Part of a small language model's weights: 1766M tokens.
MLP neurons of a small language model. Each row is named by its layer, matrix (gate and up: input weights) and neuron, and shows model dimensions 224-479. Each number is 500 + 50 x the weight over its row's rms, rounded and kept within 0 to 999. Numbers have three digits each. A neuron's up and down rows have the sign that makes its largest values positive.
After each neuron's rows, "fires on" lists the tokens most often at its 100 highest values on Wikipedia text that the model never trained on. A number after a token or word is its count.

L4.gate158:563525528535505535573492551501459407518469509553486562531542480512425578628397508422493562536510481493534481428499596558665547555464551530449474558542570528476470526546510470532463528541470469559418425505513489515495464508461503542486501531526537525572521472573562435519449492477545442563537565520426538545506517550481535536474458495543536448456473447511552541549450475484430349511510589515425518477545471551514501522447591613496409459598551547581535550529505494468436498533417388548517533496528528468499498470460525539481591492573557412542522428532526507540480512534420540556509457473461528480538550421574418515456500509543491513508467544506516532458474530532558441488459564503466443502504479470501431480561623526582440430543492498478541516434493531508423458595610555
L4.up158:521527473444470492483482492434466390507420438469551541465526498490455576436426519444544604539541490462484528502513511480533508552453425430494526578473510494420567472513518523518474453574508461528561507616520537459526471558511426505557467500536508434499462475493426660522506531476544530486527494550513559525562490593511399502573531466509551454468561551491463498518577537529470500559463497602485478499448484589473450458498475521526423508515470500583475528422547513392493459444451528491576496445511471446459507543482493540499433478511427475508554535561546548510493427587389541550481455489530481420515539591538428406570476474485534524584480415492500494579522494558586416410540437455547502533505369389476421494585501513401512444502516521488438548436447567532512534492480531
fires on: "\n" 92, " |" 8

L4.gate56:565460393545475521542512512499423502534451636535451545506482477430530373488544419482442506499396486525437507474574516449521464594509528489525452428518484504439449536470503518466468504412471625444542462555516489525539476492486561505515489480517518520528423551457520546507462460529536414457510590548508491458509529517555416448530524484542560502428475543590434514494485578499461502600562493479470522583467523494531481415486518501490517429435441510538491578483507535571313443502510550531545474541513536556589576496530414578576486427380490535669497484487502503479520501506519464526398376549477589452507527552556485526435546508483469516437474515383478518480391543515534598511551570482561350598581528556565439497534500432523485503523512609542493530457565472531475459466512438
L4.up56:543477477508530508542410495555626400421460537405489408496434554421489575478563470494494581354572521528531624437516571537512518479499495568505465581599528533483487404477544500452559563478567530409460487502470435536558544493531542539528494404476512491506419525566472637427460413463512532572533493504451460536458545520500482531487529393631495591496624552534561470513485430426505436491491639477517478540444499355498453510466555479527569491483478491510504437417604483443528483513487535473517541595405470515372483536516507475435464441415444512522560519444579505507502559389490420488431487483483488473426522506505471555460626450474507436453452400461454503491521525476513529481457482489516546540490409499544573551510479451409569516515554527578522514567438428522442430468463419
fires on: " |" 66

L4.gate905:390568472527454451433474540574566478516644462506570545454531589529431508556574478566489488432500467503471455395455513476529493467489548468447567518513623555452452457430538571519512514447562511529538572499472474599450455473536549481536567504480583499426516545432426461578434428513564528478571482477459437442427562443491421421520507481512464424447542497493503510530451444485539542564490528494515513445492466496533491575465470469462399515503457487488547444448470520526533488560540561471465423502493443469471407445376445491483497456534510484481494464570536568528438503540543502532448494457451439464559539590411460487556469439548525517451358455436514552456445439504495479489447518450442506459503515518480446449607502411535541566563496600512540480500523479497489541518480486
L4.up905:550507474438410456567458520525451513468540562514517579499482450511525517512459522410501496503579500418481494605419390550467556504400518455557644521579523465490447560454532529454528531451543471471534533488462492628478487506513503492521545496503546474440462551450469504502548535536476486542515494489542478507473564503558480482510558528523541504503556542452549528515579524407594573417555466487568486563495451445428505459531579553506451438532523606538648513622502567483569494456506487468558475515532481476526523454529446459608534522581502440473592430514478499457485575529558472510498561472512525491396536434487453432484516457434509430523368442518489607424647479464495594520561537532544616509464523561456505487506532452605480525483489603556475534550522498548562429523560483
fires on: " that" 57, " which" 14, " following" 7, " the" 7

L4.gate1119:523522513499472530515437556555619497465543656527470458533442446449443533486400486423495520482532551477427513452553421506497511535509512518577480429521482531558549545496461452538544472530483475455517488455505521520498524471569607597431502487561514449600506449506503555519566492433514551480486489462519410455356604599482552543492506517466503567510507450487372452454454487480527545537563586431467500428535443580581436517441479487540459483515531568503530454628531548544374493460542499602480550578579514572405469512527480405561607479467443559544537508537516481518480487541510536480450496528483520531459476541457513495454548412616557434475453581410590568547490529521529560424548586532449525521495429551479464422425500470597460523571483559537480448481490536548495428496436525
L4.up1119:521497490468554536519445575462571525480448518484574566475477529510560516524550459468473419493495515498482473507494508488470448487538372443469497451620427485539449483521507522551509533494505501494476469571410412525523513494576534501492466464487473421489500497439465508549529490457622519525546456576448464502515471458518493474470494488463425486500565465556539503410525490537431529437550416467514530533505619491446484578509458445406521410552591488495451436494545478475447414389474535483479561491462574442480482558543524437442394495525449474483493558549503554492570505520666600482550483587521512430440560565493456572476479515536509525512555468508484459515568535533518462399587516502526595528440455393504492507434529523524561491554421547415587502571498491437486483520446542
fires on: " also" 19, " this" 14, " that" 11, " these" 8, " latter" 7, " two" 6

L4.gate807:485519371526508486533490463493484521494406535487546496448499427535505540528452502511441450550484497551466441482468374597506409563448418455617502477429559489516474562446500502493488570557440520548540519458525440493560390479493471546504471588507552477505445525497553425493492491485506481491530579552495426507490496490509558515539532479542605463564467476495485393470553501535550567475455460605420358541523401465561494516454404500515448517517460505544544421478476517464514431511466489502520522468549528396551487493529500519452545499523449506526427448493486494612548470552350500540504456515557496370506477569476453516551502564552411519477494430478426533432546432550437537513526488520427457548446519500539488479548432528521607479493460463465512486493473534572533612522567548
L4.up807:550526474514530534479413436444451541477557518628397518577548479572510468439485532530597472580503463529443492457487550472518513465559481444614555394521488481493543461482518525453529532506528423443631565488514515510410461462547480477515477467525507513519510500447591546551460414515440577467395572537572454486427484568479486378496405498526515407428547619454389398503499427544516472450536609473491582510548572348494490444505504453474501445493476432541531449520464504529520577529563548463450488569472556500504477517490519495486454447550494531504532548433559513489543551524704487501505445475555522514541533494514530556528463553516505461467468450530472636524435512557480460462505400485497480597541526564535475512524435425587526434425550523496508465489565498523433536420490433
fires on: "\n" 35, "s," 7, "," 4, ")," 4, " and" 4

L3.gate1304:513575446563499514468470547417445484530492538504515516495488472511437526456503460502426522527476484474536494495472469459497470475503423462438477424445501546507502535540560437532506559526531457533415532448444501595454461474530515413515481538499465543547445507532558484542603503473491469564540470443528494418436492506513533508502530548487521480516545496360477528448545496599448531401498499433537506477479538485595512572510525616470492539462532481591534548516530588537516593528521446474443421500484425517500345522400503466435563534474445432571581466370552519504578475498520449520453432550514489491469420519526438508440576504528459439460448572446533464558530631441410564572441459500468469508559515466422462490526459528438540592517502536601529497454497520440451528453594464
L3.up1304:518555420572466419529516573519498438609442596382548507424459481455460459463503437567528521458477457508512452436507508536516563584502407560491497392455500537438402531527509579481551488490568473480557448463526479564435537569496493511539518584519529516470450520470475515462462499579405449475559536478461464430494469573493514509552555466493478570495419535417472593481575451544530484461553525523549423470509540497469524493507534520511448450423470571542440483481524601556477485559564541551602521435481559437536433551463414485488517501537493520469552433490478501513516496601603499490409453580401487532557364532484538457532556543418533466527405525459436428483456492464451574558530552504412484524516581488574595423493496452450541531554486494522425504517510488486588447497573524
fires on: " |" 86, "|" 5

L7.gate1337:414347482545421499539435492619462512476481478542441516534517478506497521498419576461518500466561538515546565576587473450503451375612550502497558475559527573446489484462534539525504415430468500478466531505527485522479563517433474509502529599518513507485446438463550522471512512433418516471413546551418440558480515496532517518594524487455447563605539484489485395463492493488588585563501498559494380471463555436480536545496511463507504588453467510589495512486486465460492410478509464577454454529467430603493466441369462439473488583544579501484490459531359575518539490519504519440554543460495469488565625533452610507536505539500554445527571593540451557508538480503473513517440544387425590500511502475372540492448509510584419447452570567503430520521505537500523400447379516
L7.up1337:523536541383470479549499574491465443483414428492461456528536438460459561546444475527502484381492653545504504553487522422595485481450481479462493373450586479558443528552404481473493501505484549478499488467608447471458490496552544542578615482546511566476520439517529561501463461558501457594445559497415544504513444468512463533498476441555505559514498527529434511486524481488543543532495556531472477544533597578467510565479490443621455502535511480423447458464508456446555512535519435522461615457425521404465420579502378533459451470475691624466455598539511508494570488512454550463446533545503554539549473493475636574545510555496483536546446494520549590506415448523419505522508466564533507492530470519531566530576534448480451507531519508567441496475526502556437481524507556
fires on: " has" 39, " had" 18, " have" 8, "\"" 4

L7.gate741:552419510485478460420506580536498514465465483488412565562479388513561543504550580550500533449480392515522433424550503531543437573491577482539496473559483516547447442530503480470393633520641425589516477483520535444469502468483525489481464478463496537506521467462539503482557512512455501555528564509479474506385535566532508488399483462525601575481515514480542452531562517492451546591505459533515409520422516487434400506448455437482450579414563515550468580478499483507458459565427524512541464527478471487431476456487509383454489487552500526478550524521518499527480409580503488493506489415448399494560500489446416437463570531494513470494476514518493461459431549564431519548478503524478516522454602481529583528569526635512543492533543494483567404459356495499555496564513461
L7.up741:464494538496527504517520396522552546473560593544424532457387475454541582486469512501515454454428548601552626553344395501478473489515486448447434465510398527456401534446581476430472434450510481478488448542495400459496547416408535430493548481466454466497571436459442522545537511488508549520550536492502622471546497479555511464471575571532519570384395464535468558527449543370499437465564379523508465490466521547448560387491490589540433564457491475468502522501520589493610443553569549572611494315529530495539542509473476462552513566440460452556416563409501468450402591538565449557460460466541507524497469469516557488460487458573453455439491547526528472506572448574522435526505528507547454541510445447590496502591435488465509479532466522546555509537547513522551540506527506
fires on: " |" 96

L3.gate1124:536540500416559416518560521507523647451460480551490554446568538491451574493477527514484553561539573487537516527436492489379555454495447528442496523552405610515480526470619455465560408477549569531473521463479501398536480591506475575499353556521495530515555513542509493567469455445513508531501541507548423561502519623454518506479462425474616561451480545436613491510407507534492565481464560487500490483429509600559567466511500539485547491511512512498584586549461473528483491462460463525578439467524423500462466467486545515568419478543515495505444385446472509484472598539489584489583543422495478390552524514491484536544518516389381574537479516456504484572595466504454437536518599567508400411468477468474525564480446470551485513508465445599535453443504481487575470409423449
L3.up1124:632564519489532577516419490410472478444473447445572419437476498568492499442426551467451493444556506571503478568492384510450569502408485544513553496529539494420412502515505438450513516515492493459564527444395533490449456394474486504599441495500528523515531598673449387544472525467498387482460509465501494440556512471469515461524575544575568529453512566429484486514471499451502515453474531523491595434469482515545475518527541466564484473563493497454423432449474580529481612485493420561378537544471503554496482519542585486486536524456493395637432478559561449529473359521542503475457543390507392475478483575496540402430481558475538531530427449463503485562548483402596487601525455564501529434406440496413433511519519528500543488434521461520363568446433426485413513485519596
fires on: " |" 34, "es" 6, " to" 6, " Team" 6, " came" 5

L3.gate604:441452536503544524625513588527525506481589482528477520584495520470466534532645574527491523464472471501472456499484563543568528509528488598509524510556551437465585491471571503554450536552509494562506493528524524452430447412448475558494538544555491471560475573520547464421530450484568527466538456540516479425443529559447539538544467421516443538447488514480483468501412471491468615505511447446549504459467522563436442537468482487476456479385588566433499485455522505540555420526591551465498513531395472505527544542520456419519481531538494366602536528521498471540461624477556459587452498453520516481440619489480455475536528355613407558503439477508429506447625532519459484487513496523503504482578590469555450554520491529525529512570479481557569592485509444492477470571481496
L3.up604:414378610536481407446476496431443520545624560516502515504501528439528575608533450524541451534510429569610412478557496549570540489438475608440503516418509505543489534569477488516503476396529567459408486511486475499438471520443519498469523459416541476575518398419429519502544451570573523435472563512481437593522512518501465457498473511449534507435528534474410524563434489512498535549534533478550566511493496428505506549588507534461432518492491505529521474486546560493503604450498595494476482402527482386563434551545505528522526474510550466487420512554547402500521565551408478458492552474519452524446523507518481509461610562442500575471423527514467583445490505555484536532562554442447510474536526522417465396474491525434673473445464519529542483432507534502502403555453506
fires on: " that" 35, " he" 21, " they" 9, " she" 7

L7.gate932:439435353547547458496536557577416475446525491481447537546572580457475523435550496531495530468435499415454516545444406599494430536523508495447578468487559538539541454499391492526505490501536485395533522382401486499536499448542445468457466465518510582493489546482454396490544414442602471442550587408504545542472504499510524570485509500462509531478414542429436438548538538459499499530492534624456577554499528442574553496529481481453504535428471497467447396464512531520517541494507484477495529536564478482487562440558542535531494545538514509441432522502418491513529506542489517487387530486429526407501474544550560454448486428445533518504559447503532484550445349525556358431481472576529448522482594479419392560572595493464560502501526485556476448418541501527533471470514513
L7.up932:454499522513448514509597449469575566415547504519506479498563431485471455557572467550512443417507494492464561460481527498533391477451494519545455561487401426493592506441498466533496566594515564539465462491525483538480534536469536428396475498497336529491570507471583485415577559455562514487525513481417468492514503592460499569533396439478512499412507512495494468467465509490425411404417498462447493490544556531468550581454454510544493536545424459511549490508516542503533559583488509424429457485510554436503442542475471400521495461497434524530411472490508533657537499513492642460505503384544473427503508508540519441509600503450509443571510521429424516514501561480394539480571463453500567440551526534387548443444582533602480517511528491459535472474442534547485543429517453
fires on: " |" 28, " 3:" 18, " 2:" 17, " –" 13, " —" 7, " -" 4

L3.gate354:513466448571588435564482714501433516476589470499414522562591520504523458481414478569505552436511497467500455486553451510513540485459453479434451514488446509526445514529501451578461500502487523486443487496461535462425564457527527502521505452500423485457427482575492526471591450544497591449455500400421476621517520535636447458583520471517472514600521552521533405453456421527494548389536569566517482664479533492515562452492455491433549466433449480513472537563513489541407513536495543441509551517487505411487467500433455435474491571477471537523431531418496488471466489516466483518448540534495457522543540532545488555500527530528521511448457516515528458466516574403498396509454488568496524566582566492475444521489477494422517439527520635504461468430450539427437483560538550
L3.up354:498476477454546527438447562504535513535393437444454517455462513395549471491484492593462498588416533369537517485463538515446579508505477482551451472565514578474653542472457457465478432436541507426473493502548609485479544567473402471558452512456597545551447486489421416464453575514577493618531479576482534451551480465460484569438429527511564622559473421550514533481483500442443588493469513597466473511457487462551514467469450472597539583496461514473481512450499438581476587551594486552519524496534523408440439522444493447473491555448584488477473533457406528436507526562464462454518594473494452556525479540499500517436456480505490435499383498473437542459565501435506516467442542390442507502507431425518555490500615556569504503495451459467500539541586523567543472453527586
fires on: " $" 23, " Party" 20, " No." 6, " |" 5, "$" 5, " area" 5

L4.gate1255:428492574425491515430400435461476456522537491603497559404538516505378596560522405493470357531526424519407597594523459578563535500541426528492523490504485514487535517497538520551499445506616499528450565469515537499524492436553532502550445568455520524490469486470496479392507582432518576451471472482544473430508471562527550435471544522425393593522552504422465407523554525481366508556459488383487569462487541468548555462488563461489575539527560562392468580567432404439359466505502560585528570560499519499368528525534463563448461555584480509507487545518470467512548524477410461424407486528538491496511434421444475501504457518480497493469466440464574413527473457494489469441453523532464493520472438591489529601408535518486536480524482544520440543474509550521456495455455416
L4.up1255:468534391539422540454484486429541558466487557454525477477536475513532473499519407465510392562477477460530558584474494462547422618476423461519454444547548462568561520557513514451477618462427507482523461441496484487487446456527640430498428544554563438472467454520530473648482364516458510562469523596523470555460546422495475554510476490505490500431495496536516474467520596456564433606503458477622520485482455561492440401419503504458462462467575559495536453545440456512456478525460500478468515461402491467547525421533442504505568573481497540539598486498482462496474486551481561529427531485568552498420489561487468497440573487446493435565422538489507434433466551431503404498538509495471462578591454515550525467488454582538498522503482525450445548563590576529513551439435453
fires on: " this" 29, " This" 21, "-" 14, " that" 12, " |" 5, " Time" 4

L4.gate267:556387521479455483491517597603475472457498475484563507508521438555552545474493552459528467531554504532518560560480488454500597418510505501557492525514533457545582519525444489428554595432492539495563450496441485449495610482486518516504560533481412481597435519457466480493573521498538450492433431594407393555475577468563476328507482574493473602499474563500468452453549418456470584506497484482554571546449589481452533514513503499431508371576457505496438523402522524493526519595573489473408554481419508525562514488579455455460461542473427577557444545503556530498522530573646517498537453534431511445459574502535519424458504580358503513517525453525564522506539398429481441527554461485479500425532492410493452492463528469476451514408531535615469473423557521525495530594487501
L4.up267:523442498472518389486515568541503433532486525481582533522446486463480426457594553556510473465395521540506548468501502507493543509483518561500525466471447511502515506602546532500487531542517510471533574538578505558542531471487501537493517526509484460458486477497489508487465486572527511572494437506511496448556605562473526504481406463485485562449481482501421524437501483530447556549452520421589492576532411509526505462510530455520460475508499500488488453533504532581543500520414426548487522404541403563540472467596439437472550603514447543541521545471502483568568524515510520519423430475367572510615385461511492553443458460441597484526489539416463490473495516551449438477466499505500588494521436485475452513469491436496534460432596555523408593395387620558463526575513466
fires on: " that" 31, " of" 8, " to" 7, " a" 5, " for" 4, ":" 4

L4.gate607:540461426480546438532434470554399462459447577413501586537497456495475532530484497491480559515553506397526457540558458400579467435490512485457523557473480507526533521580519443480430397444514522448538495496485401507569493486518532436491511478444502549413413514464492479509487524590520493565443482533391432464447592590501415543506589503478506530492495592414563503498576502488499614480431520567499385580492526501540451432507582482468527599511586501527459449468441473499497575553426543541453490452467567552541587541475406465528483601506513544559607479536442509471540530531473555437525448464452507526546532424387509535448423449441493515531500430504389532569437434487460431431537482542439524501542438460517524391520507514576450539566667582525442506468521542603390476507394479
L4.up607:558513517404533453538431476542476439460394526399531565518489532552499484544549419479491571402521484539450448605518479488508467449499478578431562555480509428452550542511547484450497588453642558479405495424498431432563498520520416454431537486467418567459554512507555537479470510452474477476498514590450419508496554404484490478499541439589509564496480539415497497484576528473464593555514541583623432503434506499523613524496611523462616563508501537494460513562500510514538607551490603588492590552463543522462544481523511586455521503462535555573591501582436397483520476406495494394560562534579517468509492491482383487470470515401482446504509525472434608547542491502456533566464575476526536518481534450537516506534476439533487578584565488588461477508495559459552424554503477
fires on: " with" 18, " had" 17, " has" 15, " have" 4, " uses" 4

L4.gate448:459569446483516538524447433522435488545579507520558516504376508469522513469545491504538497530490433409461488441424485400463384483455461530531467542552440561474380569593562480499571405523583486585489573547487490561547469499512491491601413453454477478494510458468426470492458533473559486490490482510486478547538541427497553504449548548427529491436557530547549512472495515548431465502512444468577515507498462521573558506497547544499500514541403431533498512517499477558457477425467428531513602533470433524468470522466509485394424493456533445526538460589498422560502543429483513511520472497516418462584491449489500472509510535486501511463458541479438347520534482492440470500447466421572474490474486457515433491520527393505603546503512544451489430499467544470374351538455577
L4.up448:602494508503468448524469513453500413614504505541475467533539488510495488544419564503526498465587517530520454486555522513482553466513524502549515468556514529478496480367541404561564524598501471478498541486500458601557527505548546579539525533388605465489483468589554547450469507482533479494460508516491510421497604549541556541473567501543478493456525551528576468515467365417532536492460417462508500499513551522527492473578414477433559400530447454537501402493534537535489438534586533422498512468509452525565484541512524570589512536454536392498472514412491485437532508564416518575529416579570504477525435549512411522442543476537558493541483456525506408471533383464442446516519498470544496544516549572551432489561500538463424544578491408554466496507520538470501482443492478
fires on: " where" 25, " when" 24, " which" 16, " while" 15

L3.gate652:493491538489392481510537470507521544493510550564503430512462494479409672572622452440535416490471488573505602515439479539572474509510541514523472533480539479495499538488534544471516506478529528480493512522445478587480410595450445545529532470520496468474464466512483373483532446573458497544509518578425314618472518516383469540416483593475558502428549504486378474480562470513444450482457524444500558578513425529376500462447506618402580513464483589483487416546510462398503572453553552524521496505469533494481530495505341519514586558549532446482488503481490507522557536518437502535528437555550505496436508550620432500486491517481542498539522455501530479479452555522506534578497567521427521446497433465505479541591485401489516543603514498540519631491507510441599422557554462
L3.up652:484473552486443523585538461423378431551513476437554606441519527440581480500641440442403520524479483450558492491486487487505517552517481524465486546466555567491457568509560510561442482485468566456526474439542589597489483562499571525590550452476597482548512518492549535512487370577499518481436475515486504478488497557502488542583509486522502577451550512596522471467554436444432473458519525494414551469511404424521480506481423406580500508459535550541512556415555475543467485515484468535515431445543547497623486540507407494611556524550513388551446447472591598487541569539471556488488542477434524414584493487532511532430545468590548520479442469633564558439473435582524559484461462476458462542571514524495496508541436486508539586486553571482464478518529526504507577628507505
fires on: " he" 19, " that" 13, " she" 7, " they" 7, "ab" 5

L4.gate335:521491510499559535480480516457534496511480488531559521537458522509441461542508483606432596486586515590411531541465503494500556458517535498516466477520455581487567527578459505481460467521494551553528425453481470478469404599466470451499492506549503574441416522581565492574524520472442536426587524436507676467541419572531578397464509577538443475526427475550466538565574499456433464413452506497535547430509559514417425603464519569545518481325436534569455467578517600456439554474609574501514520502538586537470524537492507453520521539423411463477551389578502505503425495560512585394472466431495486468501482488469450467498514470521457528516495582446506492515501473368530596481517537515496533446559457526539416595460496437476490553445471476515422489540480481529472402560498428
L4.up335:605490598467493599412481595521533486496467527462586633595594454544405379410494417558537388501635486529374514430481500574437498503505515486491441481565443469624469538564541488391518576463489492504523553427474513434449484503507541493493553488522481466473438515500438490578499567516497433425448528414535533457524448505447527623487450571465449488492479510500440570506552489546469536528475555476520458431551503463504478568417479627585566513456583556458407527515489513502443494428502544469422623515469554503437573497457504545498498491509495617530558448582504506520459553583571493558530577453561498522473539506479471507469549507451561548445507454485466495485554532449522566374535465513549549443531446476494465516503519412502538496465482449456501443422475504602420481550454472
fires on: "-" 56, "\n " 28, " |" 4

L3.gate1320:479446534497526470386472477561484438489440462491466571518597429436583512454479482550460494591474590494473498446520537522499439490488493461600555573528549450476519519540498505556552557470476520501460448571552502474492552500455506464546513551417464568491517508557487507511551456478550441499515459505609485437568569461494413452544494568456523508510507395514534484483527433615449505474523550547470495578538408590448531524483450498509491558585509538513523438471446559457461573503473443535461531391407443454459416441419475462539506515468490621587498431522488522487530479527516432517465479506453466501318480463443505507515488527432492396495445485410544448490429494575506493470457529490552524466433571431474430561562472497682449579457522490573441536495456470493501461523492535
L3.up1320:615459538487469522412485567521434434421531566504488495520558428408486498417511623564458472484370514524553427566488518580473419515475510533539473542565591519573544528529470585509537456467447497509435468516478518434536505475433441510560646516545528516499462541509481462427520549449516517533539529512529527514461525539509442462516436517473444531535550484485489513469537487546469573431556496497548451430494474502488474494503549486478537491473434473487486529504467454516527483474528452469513462477477497563427462532476533572452523461455411507545485431478391477506497540492570406532506534480443506486405624515469491458532473536405404508618468536394492496498482500442567534557434576505529528445459466503445404524521521516462486536520433539529416569490472463567514433580593455
fires on: " to" 31, " for" 11, " that" 7, " the" 6, "ing" 4, "ed" 4

L4.gate1283:438519373449541487505468519492482455527460600481399482493509485510444475607503566582420537432505467526592454569536425425552587504368512444472489502498580524570486524545479479524522426456486485464518483469491453506668491432554521459461466523467482483505488514462510427449565533438563496527479451496424483507619504410548557446471562475467493575392489542507491375543478510537519460528583468546517537454623514413432550579421519575497514540410466461511594502534540489416556488490529468392494466526506595436530542505501525525486491509503472530605453455478503523557471536481489511589459514559566471429563491530515477554419614509575539453471480557467523494483445497502470480535467594490469520485464528564477493488474580476429519533457540522485528496527497552615494459448480373
L4.up1283:399529572427432507462580570442491570387559439443380491539461508555517558471558439465438499579506451478483452503524531414553520555502516494524523473504538594556553556465492525440578479506438567494484462485559465587444431462465467450470560465638499529566563545509436492475530446502499449503588435545495554556499549408489483516495473561535538552470455427405478535568528493531430504509422507472557534504473434439557460541448557567568384468468481519458520558511446515445575514551473584434435564468438577510576545548536615473457479482555460532505487513516529639460448491553507499459481504502453433551544557524527458540487555536554488427539498503353562475510576494492389438408532495558560516525420520474449495461505517498464523497468544501502437442523521459561458431562501511
fires on: ":" 30, " –" 7, " -" 6, " All" 5, " The" 5, " “" 4

L3.gate451:511483507500456514498503489407505547526470461453550562511504516563446574449546522560563465589547472584524384511525483533446465537506559595521479577577500554537511563500523525518599504519536478665479425470502456543475482567534485528516442441526474537555542496549492345465531474428523559597503567476543491480539438586500384468436467499521546408458449502567539536562517574462453488481563515508448489472547507512565506453526506557501443524525515452507438539521529440506467516518511450543554508566531468534492356467487534468472413431565486443561562407502526491550465527508610588523480518421431443410539578526462541544518466519566542446436401537511532465487494548497514504605488476529460503581528473467445481522597534467523499469508493501523516440548480519464438471490477453
L3.up451:473390405548572561488531578517505654585465531510486497508554462520462469501579430481502523463489488512504508525482530570429510510488519574435380511519516539487465559429547393419480549418550440433486451499416505477456399469470477530447474540476486457470456434433458468476562483532471442537535409376536515480575522561460562508611589532535612549459430435437553495571573514552454519496542566491476561473528426458484522466527571481405535473407562460550521473565535505482461405447510500516521495436500560486528510488533419466507465457524544487564490475461506492618426458493564436512485478457613531479464538571497556383536432484476530540490464492518457452461529528545470581507565547437490454540541442537447542622458525476486454448442455464435503568539461520530543460469458582
fires on: " |" 69, "ğ" 5, " Final" 4

L3.gate284:334458561522534422490428445498449475429472562340455422447512460470474483528530570546538493475551551430554496440457532463502466537502546488507529447470514490476530569570492458497524547484559547516431418487562503586483573440447547516485472431525481475559514479536595434433560426478447532407449524515482464459525414476507472447549460514514522483407439481518485484548548531525532479466420498582541441494512479542540563445435514572465476473563495500467493373498570431508515498488530505465536564454454571391453492552466505468409454534494430493545497468445536476549561411506456516559576513459461566438554572546517437475563547429489528507561605499527432396478494523586495489442491461458398449450490426445493450507563551508575500442414410483540500499466484556523454417526482444
L3.up284:520531514472465504394485518442422559596525502500424496416496449534425479497472540488505529537429490453510566494443587488536539566554428523506478390459523455557516550492530525499459504491404465498418523539436438485525570565477478426415578454499489456556489463445468507477522429642513454478503532489455504419459515586508524536467508514538467543489462483495345505469496439503409543432472547407546583499593564485521502433577474495505413511420510509488465519451377463407487543521358519472591448463573474468529433525420429509478494552513528549502498453446522475576574452532498477414567484523510569443444480531480489503540548483463552440502592542531525501514434539438478534517539445419488363541541378500477539526563474546440544493442522479519505661491483494527543590507503506
fires on: " and" 46, "," 10

L3.gate1265:535527481427512493575523481467539380503455488508458492458631481543473527456440508492500508588590438529440552491489460521520438572456525503456448528514455494555437470530559481503612510472471551479468522544488572575579383556575469534516487543488499524454445573548550382501524511425490518460465483511455488523461464618482484513529513524517446511526562585543488542465562508540458451485503482500512526556492499430492583436485470555445504461597449472507473484490502523595482494494456379512421486396463608542445498433424513443596454554522530510545491534486442462460512514443441443502537561563504562503621435423563456513426579496477436547555444528481502436501568457441553489586482544510492519510502561550531479479519524549536515473442535581484502472500473522626555532575665525
L3.up1265:551427515476476582573413501539540517429545471406555461520452440545575552469454462495541562503505568406547528474541454554455607484537541434435409504479454464412528566510548520557514540490609532558468522551422457523515530581601492453422488473575433516479475554515514536528555453540517511488488519382461483559458465622483404523476591547542459546501504535418559462465470467475481575458494488501521408428633470444504521500401639594484547552455520548434454513472530461516521561562567416575479477421422549608445353541478451504516559472490475467511553514450559489508506397504454527498463606477505557466522475538450406463539479528486547519515488486494498489528525565411459549521516443459521447546447482560516484430633557466476547468511608531512540473541554520514484561386475514
fires on: " |" 37, " Preceded" 10, " medal" 6

L4.gate503:497481561522434514558577499486501541505557543471509490500481511485395526549476455424511520576454514533498639496476568546540507590549524477502475491579473540522401434568457510460550471463511560532499454457462461623482444572544542539460601470415496471539524431550431582486422527560524510522490454455441549444579485514491566494483424446477636477607463454478407520447445427437501508420449458493426499605499393586471566542624488509482507502490471525498430580534492402533369468412556520422510479554409497442490465591517474486490515570507531450491474551368544518503525520434440460560599484482449513411495506503529526500587516518607490460554467513618528536448450539480458425486537545512513524489498530466501472481528518493410456492439527569464592364496435580516446499613478501
L4.up503:487445533546466467505496576479517485389474428480526511521511466467427466552561439546522475562485545507541508417508495545519573474554517484492499599498512481463555499590504569504605486505520455493490414545550505521476500501520488514457490499508528581470514551435392434536502494503450478589575486482533433453469505563561518491496403506428522573493484506464467505478510437440491496521591513520445493497463552420580408636501578534449460542477526511526608413420520504485368513547571504524503443470479494461541524541474534449522518537508500484533462496603548440568474525477478493436440411510501471526566504551517473499451428543549541563485442492485576508517572443542505427522474530500543526459507368537529487565492544465532555401390455470520525397513419550429518444443445527
fires on: " $" 32, "%" 21, "$" 4

L3.gate936:533442426548533551596477448462523483480524371512510598493416524510529479526513397510525521479397549452574493434496593471533528506461444507488591495487489488523521583548511394482485474623531594532488547500520451487500518525458433575505518528488510413575498478580493521467512552510575470494508507453525484426564533455524434509517485423480460548427558469489436487557515436483538453516505465586503507490553503450446548381465495524441577490443495553439481529589391532448524469478553445447482539541479516545518503450495555521474457550551603474603440571546467518483457617586507490507570494506531430460561434507549481504552542596558517535509488486458533537476390404474631484469554440566527559498559503478504450503558563529437489477458527558476556558482530524575431562548465456
L3.up936:526467527556407452579532492567476577493535482473460542595508521626513461593510479561527419460521609462501538498507453477530508513451469495534500400473474486508573597555541462461537549575577614527415557481476500516512472478541484481429604491449535449501517484584537446450636389529561517536516558470465496545563438559495526512544575543416482519555517554527476476515455473464482548551524536485451466556516547565462452480536426502399564435483508486460543423580521576590552474518523430392473534592534468421505492515611526480467476460546537452480425469463514480484450466580513485515528490525561483457565518475508499478426598558516499492546532557485472446508582444483495469487535518516587574525582450592502459556497472425529540455469516531503617543481537545387504432518519550
fires on: "19" 17, " 3:" 15, " 2:" 11, " 4:" 7, " /" 4